{"num_hidden_layers": 9, "hidden_size": 256, "num_attention_heads": 4, "num_key_value_heads": 2, "head_dim": 64, "intermediate_size": 832, "vocab_size": 8192, "hidden_act": "swiglu", "norm": "rmsnorm", "norm_place": "pre", "norm_eps": 1e-06, "positions": "rope", "rope_theta": 500000.0, "rope_fraction": 1.0, "qk_norm": false, "attn_scale": 0.125, "bias": "none", "tie_word_embeddings": false, "parallel_block": false, "init": "normal", "init_std_qkv": 0.043, "init_std_o": 0.0, "init_std_up": 0.043, "init_std_down": 0.0, "optimizer": "muon_variant", "learning_rate": 0.00672, "lr_mult_o": 2.0, "beta1": 0.9, "lr_head": 0.00612, "max_grad_norm": 1.0, "warmup_steps": 200, "schedule": "wsd", "decay_fraction": 1.0, "decay_shape": "linear", "final_lr_fraction": 0.02, "batch_tokens": 65536, "max_seq_len": 128, "doc_mask": true, "train_tokens": 490000000, "max_steps": 7477, "dataset": "wikipedia_en"}
MLP neurons of a small language model. Each row is named by its layer, matrix (down: output weights) and neuron, and shows model dimensions 96-223. Each number is 50 + 15 x the weight over its row's rms, rounded and kept within 0 to 99. A neuron's up and down rows have the sign that makes its largest values positive.
After each neuron's rows, "fires before" lists the tokens most often just after its 100 highest values on Wikipedia text that the model never trained on.

L3.down36:54 42 63 62 51 51 34 44 59 60 22 97 51 50 67 24 57 19 61 25 59 52 37 12 14 52 50 64 74 51 67 24 57 34 49 71 42 45 50 61 67 26 51 67 62 62 51 44 39 63 66 38 45 33 47 49 43 39 73 60 70 76 59 48 63 51 53 68 35 56 37 28 54 46 45 48 60 57 19 35 64 51 60 29 19 86 45 73 50 51 42 33 26 40 54 56 62 50 30 56 66 65 00 48 42 60 39 68 33 38 07 52 62 62 46 50 23 34 69 33 42 34 32 49 83 72 62 67
fires before: "s", " "

L4.down684:88 52 50 67 69 63 39 82 47 45 62 51 49 72 28 76 69 38 66 53 46 16 69 40 26 55 42 34 55 73 74 62 48 32 47 44 63 40 45 52 48 70 48 68 40 47 69 60 59 43 29 65 63 30 62 42 67 26 68 50 41 43 42 60 40 48 61 54 43 52 44 78 49 59 60 23 67 37 67 37 27 28 69 46 63 27 67 51 28 57 61 24 41 41 37 66 40 60 45 64 65 50 67 59 40 45 55 48 37 59 37 42 63 45 53 61 41 30 62 60 55 44 41 60 54 27 41 46
fires before: " ", "1", " the", " his"

L4.down356:38 58 35 41 39 58 79 52 46 65 42 43 60 45 20 49 53 32 52 43 48 54 61 50 53 48 57 61 39 50 59 68 46 55 51 21 36 31 77 61 69 76 34 38 67 67 46 57 36 62 58 62 29 47 40 72 57 44 60 62 56 27 67 48 62 40 51 74 79 18 50 48 32 46 55 63 39 30 35 19 43 84 50 40 62 67 47 70 49 51 36 65 59 72 36 60 12 57 58 47 64 46 45 63 36 45 52 45 60 64 92 43 46 48 44 59 42 32 50 79 65 26 42 79 73 65 21 73
fires before: "\n"

L3.down732:49 57 61 01 40 27 37 58 53 59 36 52 27 65 26 29 29 43 64 54 50 52 73 37 14 82 57 27 29 43 78 73 53 70 51 51 67 63 01 55 47 53 67 31 40 63 32 61 55 24 56 61 54 42 32 59 73 37 43 66 36 54 37 34 67 35 33 55 40 47 62 43 57 42 64 39 82 76 33 40 48 40 40 54 39 53 65 79 50 68 62 68 33 52 58 48 52 51 49 62 43 27 25 54 35 33 44 29 61 51 31 60 48 41 79 38 75 28 52 37 40 49 41 21 65 21 61 60
fires before: "2", "1", "3", "8", "9", "5"

L4.down719:29 52 69 36 47 56 84 46 60 63 62 75 60 67 30 49 83 56 46 20 56 64 34 71 27 33 57 68 63 57 65 31 64 29 52 31 29 26 48 31 25 11 35 38 48 50 77 66 26 40 53 74 70 49 58 69 29 38 50 60 50 56 47 42 49 66 53 49 06 92 45 43 53 49 56 68 22 37 33 47 42 38 64 36 14 35 31 48 67 33 52 24 37 63 48 37 52 34 38 49 29 48 47 63 55 37 24 60 58 49 53 58 47 50 47 54 73 66 51 50 31 60 64 14 56 46 61 32
fires before: " "

L4.down350:54 64 50 46 64 73 50 53 46 56 22 63 47 45 37 23 19 67 37 54 49 66 69 22 43 61 53 59 35 39 57 45 44 31 40 50 63 54 46 61 33 64 36 04 52 56 72 77 55 69 61 41 38 37 42 60 11 40 20 62 54 64 47 41 34 66 15 47 62 64 54 22 69 50 50 45 67 68 42 40 73 41 62 54 78 78 41 39 06 63 74 44 46 53 62 38 26 49 73 55 59 40 41 36 36 53 48 42 44 70 64 54 38 79 56 44 62 35 55 29 32 42 57 24 47 41 69 76
fires before: "1", "2", "8", "9"

L4.down561:73 63 44 40 46 51 44 33 52 62 64 44 43 73 57 66 45 14 59 55 50 73 75 44 24 32 31 23 48 65 41 40 31 52 52 54 26 69 68 76 46 08 61 60 59 60 62 60 69 54 22 42 19 18 59 60 55 46 61 41 36 51 31 29 40 83 61 51 36 67 70 37 78 48 28 17 44 58 66 71 63 23 55 53 65 64 42 53 58 56 48 43 41 39 49 47 16 31 53 57 79 46 24 50 11 36 63 73 39 40 46 55 36 45 37 54 48 32 42 62 52 35 40 67 50 35 34 63
fires before: "\n", "-", " as"

L3.down195:47 70 47 55 49 61 63 58 97 38 65 64 76 62 65 79 48 60 55 55 43 45 47 59 59 30 43 50 72 50 48 70 45 63 57 51 36 48 44 58 46 28 62 68 47 45 66 33 68 40 61 64 34 27 54 76 25 23 52 46 55 51 15 41 31 50 50 51 44 62 32 40 24 51 45 54 63 63 44 57 38 50 55 42 36 63 37 48 50 57 42 44 71 40 86 73 60 38 46 25 60 50 48 30 54 89 35 31 45 54 35 32 59 33 61 37 44 55 51 33 64 54 59 42 48 74 47 62
fires before: " ", "\n", "1", "0", "."

L4.down814:57 50 59 54 49 37 61 50 56 37 55 85 61 56 23 26 44 57 45 53 49 39 23 61 53 56 71 62 56 38 35 50 61 48 78 36 54 66 63 25 57 22 47 57 60 59 61 37 53 61 57 58 56 45 41 60 81 32 62 44 33 60 32 75 27 20 57 67 37 41 53 73 38 49 46 51 56 28 36 76 60 39 61 68 50 35 52 43 32 60 46 30 37 37 40 59 46 60 52 51 49 59 39 62 78 26 59 40 56 58 54 60 25 37 61 68 28 73 38 63 61 56 65 47 64 52 43 62
fires before: " ", ":", " for"

L4.down296:73 42 39 10 50 48 24 27 36 36 44 44 31 88 44 36 55 45 49 59 56 58 35 46 64 64 69 22 47 59 53 23 65 42 49 39 23 32 67 63 41 40 63 38 75 36 63 45 45 50 34 71 42 49 48 56 50 40 56 53 29 59 10 31 48 29 50 44 33 46 77 68 47 53 48 54 59 49 49 35 42 48 42 63 46 60 36 52 68 87 35 69 42 65 60 62 80 28 60 55 55 71 44 60 43 26 10 40 32 30 51 64 22 44 50 64 47 30 63 36 58 63 33 65 79 53 57 58
fires before: " ", " a", "\n", " an"

L4.down219:52 49 54 58 57 48 65 47 40 99 47 25 60 66 23 82 71 58 77 83 67 53 54 27 59 51 67 76 59 56 39 48 77 56 38 35 54 40 52 45 55 28 44 65 46 54 88 44 40 48 55 59 69 41 63 68 58 41 38 55 44 76 45 42 42 42 38 42 53 56 45 39 26 55 55 17 44 50 73 25 75 61 35 56 53 23 89 51 40 65 47 36 66 33 55 60 66 21 57 42 70 31 43 54 30 48 60 52 39 29 67 49 38 40 35 46 42 79 63 52 25 49 42 62 69 22 43 28
fires before: " ", " the", " March"

L4.down522:36 47 67 58 69 38 73 45 49 44 32 53 68 44 28 55 51 61 55 42 59 63 55 37 21 62 73 42 43 48 55 64 30 52 62 62 46 52 65 59 40 54 38 26 39 29 12 45 49 61 55 41 14 23 46 66 65 29 48 45 38 26 49 68 47 72 58 62 75 54 41 63 25 29 51 77 49 28 67 67 62 53 21 30 38 47 58 59 81 45 64 51 62 67 50 56 30 50 47 64 33 67 59 39 44 82 69 35 37 65 37 42 51 87 64 61 73 31 60 64 49 65 54 49 71 87 46 82
fires before: "\n", "-", ","

L3.down197:60 62 73 14 12 45 54 67 41 55 40 55 49 51 31 37 58 73 41 51 51 60 35 43 68 46 50 53 40 42 46 45 41 66 60 75 67 51 99 47 22 38 38 48 51 55 52 65 51 59 44 44 34 62 44 49 27 53 37 38 72 50 51 23 70 68 48 40 48 29 50 47 43 48 56 44 43 74 44 55 58 43 61 41 43 46 10 32 55 64 47 18 43 50 28 57 84 57 38 49 41 50 76 58 58 45 55 54 53 68 99 57 78 33 37 47 31 45 39 60 77 63 43 39 37 70 49 63
fires before: "\n"

L4.down493:47 56 32 44 34 54 29 44 59 51 52 52 34 80 59 59 26 35 29 35 57 82 47 44 61 15 60 53 30 51 74 75 46 65 53 64 30 49 52 57 46 43 42 57 37 74 50 35 58 50 30 67 59 68 24 77 57 69 50 34 64 48 55 35 38 37 84 62 54 39 43 45 49 66 73 38 58 59 34 16 63 56 65 68 38 57 70 58 36 53 63 59 79 26 53 92 51 49 67 57 46 61 53 48 46 38 71 72 61 41 00 43 07 52 44 58 77 39 49 71 27 25 30 45 56 55 48 70
fires before: " the", " ", " them"

L3.down376:71 64 40 46 58 38 65 54 59 36 60 51 44 64 32 60 34 47 81 37 29 28 40 56 76 56 40 34 26 49 54 19 34 63 34 45 40 54 67 53 36 68 70 49 45 65 44 59 43 45 62 34 44 57 30 70 37 37 64 34 66 45 66 37 61 59 41 27 19 43 53 33 53 47 38 27 75 41 45 29 35 15 36 59 43 71 75 25 37 57 48 57 58 50 74 52 44 27 79 49 44 26 56 72 49 25 40 22 71 40 19 51 75 66 30 57 43 36 52 57 63 55 21 54 67 43 55 51
fires before: "1", "2", " |", "3", "4", "6"

L4.down352:79 54 39 55 53 32 67 38 63 62 65 85 82 47 49 61 70 49 66 67 48 41 44 34 83 59 37 54 54 49 85 36 23 49 48 37 75 39 67 72 25 73 32 65 61 64 54 25 75 57 38 41 59 46 54 64 69 34 48 11 40 66 31 55 43 13 62 75 52 48 41 61 34 68 76 51 53 68 59 34 60 45 57 54 88 29 43 59 49 51 69 75 64 40 43 41 69 41 59 66 34 21 25 40 59 46 54 31 82 55 66 41 34 54 63 72 46 71 69 56 35 37 44 32 67 49 58 55
fires before: " ", " |", "2", "1", " \""

L4.down77:80 56 32 69 55 22 54 45 34 45 45 34 55 48 26 76 60 44 39 38 42 43 44 26 36 59 54 59 43 48 58 84 28 59 54 48 54 35 54 51 14 52 39 55 80 50 44 69 40 70 65 48 33 55 38 53 62 49 76 24 37 45 43 54 45 55 31 52 48 47 62 58 57 46 31 59 36 22 58 39 77 64 81 71 60 58 66 46 44 27 57 76 57 36 49 19 50 44 70 53 64 48 48 52 44 46 55 56 71 41 43 33 54 32 66 55 17 59 49 84 70 59 52 46 99 63 12 65
fires before: " ", "\n", " +"

L3.down111:25 50 48 36 49 35 42 62 51 43 58 39 29 61 31 59 36 51 33 44 62 36 55 45 40 28 75 28 91 51 64 25 20 17 57 57 08 64 66 63 62 40 31 44 51 54 48 40 29 47 47 72 06 32 47 57 55 16 54 76 41 50 38 54 38 59 77 43 52 22 49 60 52 43 55 46 58 29 45 53 43 35 41 66 60 71 39 62 32 54 70 39 46 35 43 48 40 42 38 51 91 50 47 66 60 61 49 86 51 65 10 32 65 44 63 47 29 36 61 60 17 15 21 57 48 67 58 68
fires before: "-", "=", "\n", ":"

L3.down49:50 26 46 46 59 48 60 34 60 67 59 30 46 76 54 42 46 47 60 41 66 78 78 44 12 31 78 46 75 41 37 35 48 43 35 50 40 45 81 74 50 34 63 52 54 39 35 59 51 58 72 73 46 64 69 43 45 43 83 56 64 61 32 37 84 46 78 48 45 71 38 68 74 38 38 31 32 29 47 36 72 45 44 48 58 63 40 46 18 65 37 43 68 57 40 68 51 59 49 46 19 41 61 44 28 30 46 19 62 61 40 82 68 54 65 39 44 56 64 73 34 56 54 37 28 49 62 58
fires before: " a", ":", " ", " an"

L4.down89:43 79 45 52 53 56 14 60 43 39 45 44 47 58 59 19 19 51 38 60 70 54 37 61 44 38 49 29 41 68 49 55 53 51 71 41 39 51 78 31 61 40 59 41 50 86 36 53 61 43 68 37 68 66 56 37 41 26 56 37 67 45 35 59 45 52 51 46 36 58 32 51 47 42 48 22 73 51 33 23 75 25 73 66 51 51 52 47 42 38 66 37 44 40 52 28 40 48 51 34 36 41 41 59 50 65 31 44 21 47 15 44 40 52 56 32 53 46 62 51 04 53 26 29 61 37 62 51
fires before: "1", "2", " a"

L3.down53:61 30 45 64 31 50 60 56 58 46 29 25 54 32 66 36 45 27 64 69 62 62 43 54 16 52 61 47 27 50 53 64 38 47 57 55 53 45 44 35 53 69 40 45 57 39 80 58 15 79 68 44 44 60 34 58 31 46 26 37 51 65 56 30 70 40 38 60 75 75 31 50 31 52 39 63 45 57 47 41 49 52 60 48 63 83 53 78 31 58 50 60 38 37 48 37 55 51 70 69 38 31 58 59 52 50 34 53 52 46 79 44 62 45 61 63 50 26 78 37 62 52 37 84 75 49 29 72
fires before: " ", "0", "9"

L4.down512:73 44 58 50 57 46 58 49 74 75 44 62 55 55 37 76 89 49 78 57 43 63 60 46 47 59 66 65 51 50 43 44 56 64 30 54 45 40 77 48 33 58 36 31 62 77 51 60 51 53 53 64 57 37 47 46 32 62 51 99 82 37 50 50 42 40 59 50 64 23 53 45 31 27 55 21 60 59 56 49 56 48 48 42 80 59 65 52 53 42 59 44 39 46 35 56 44 69 69 29 39 34 46 56 67 30 34 43 56 65 99 54 50 48 63 59 56 41 50 58 44 56 45 64 53 62 29 52
fires before: "\n", " He", " The", " His", " She", " In"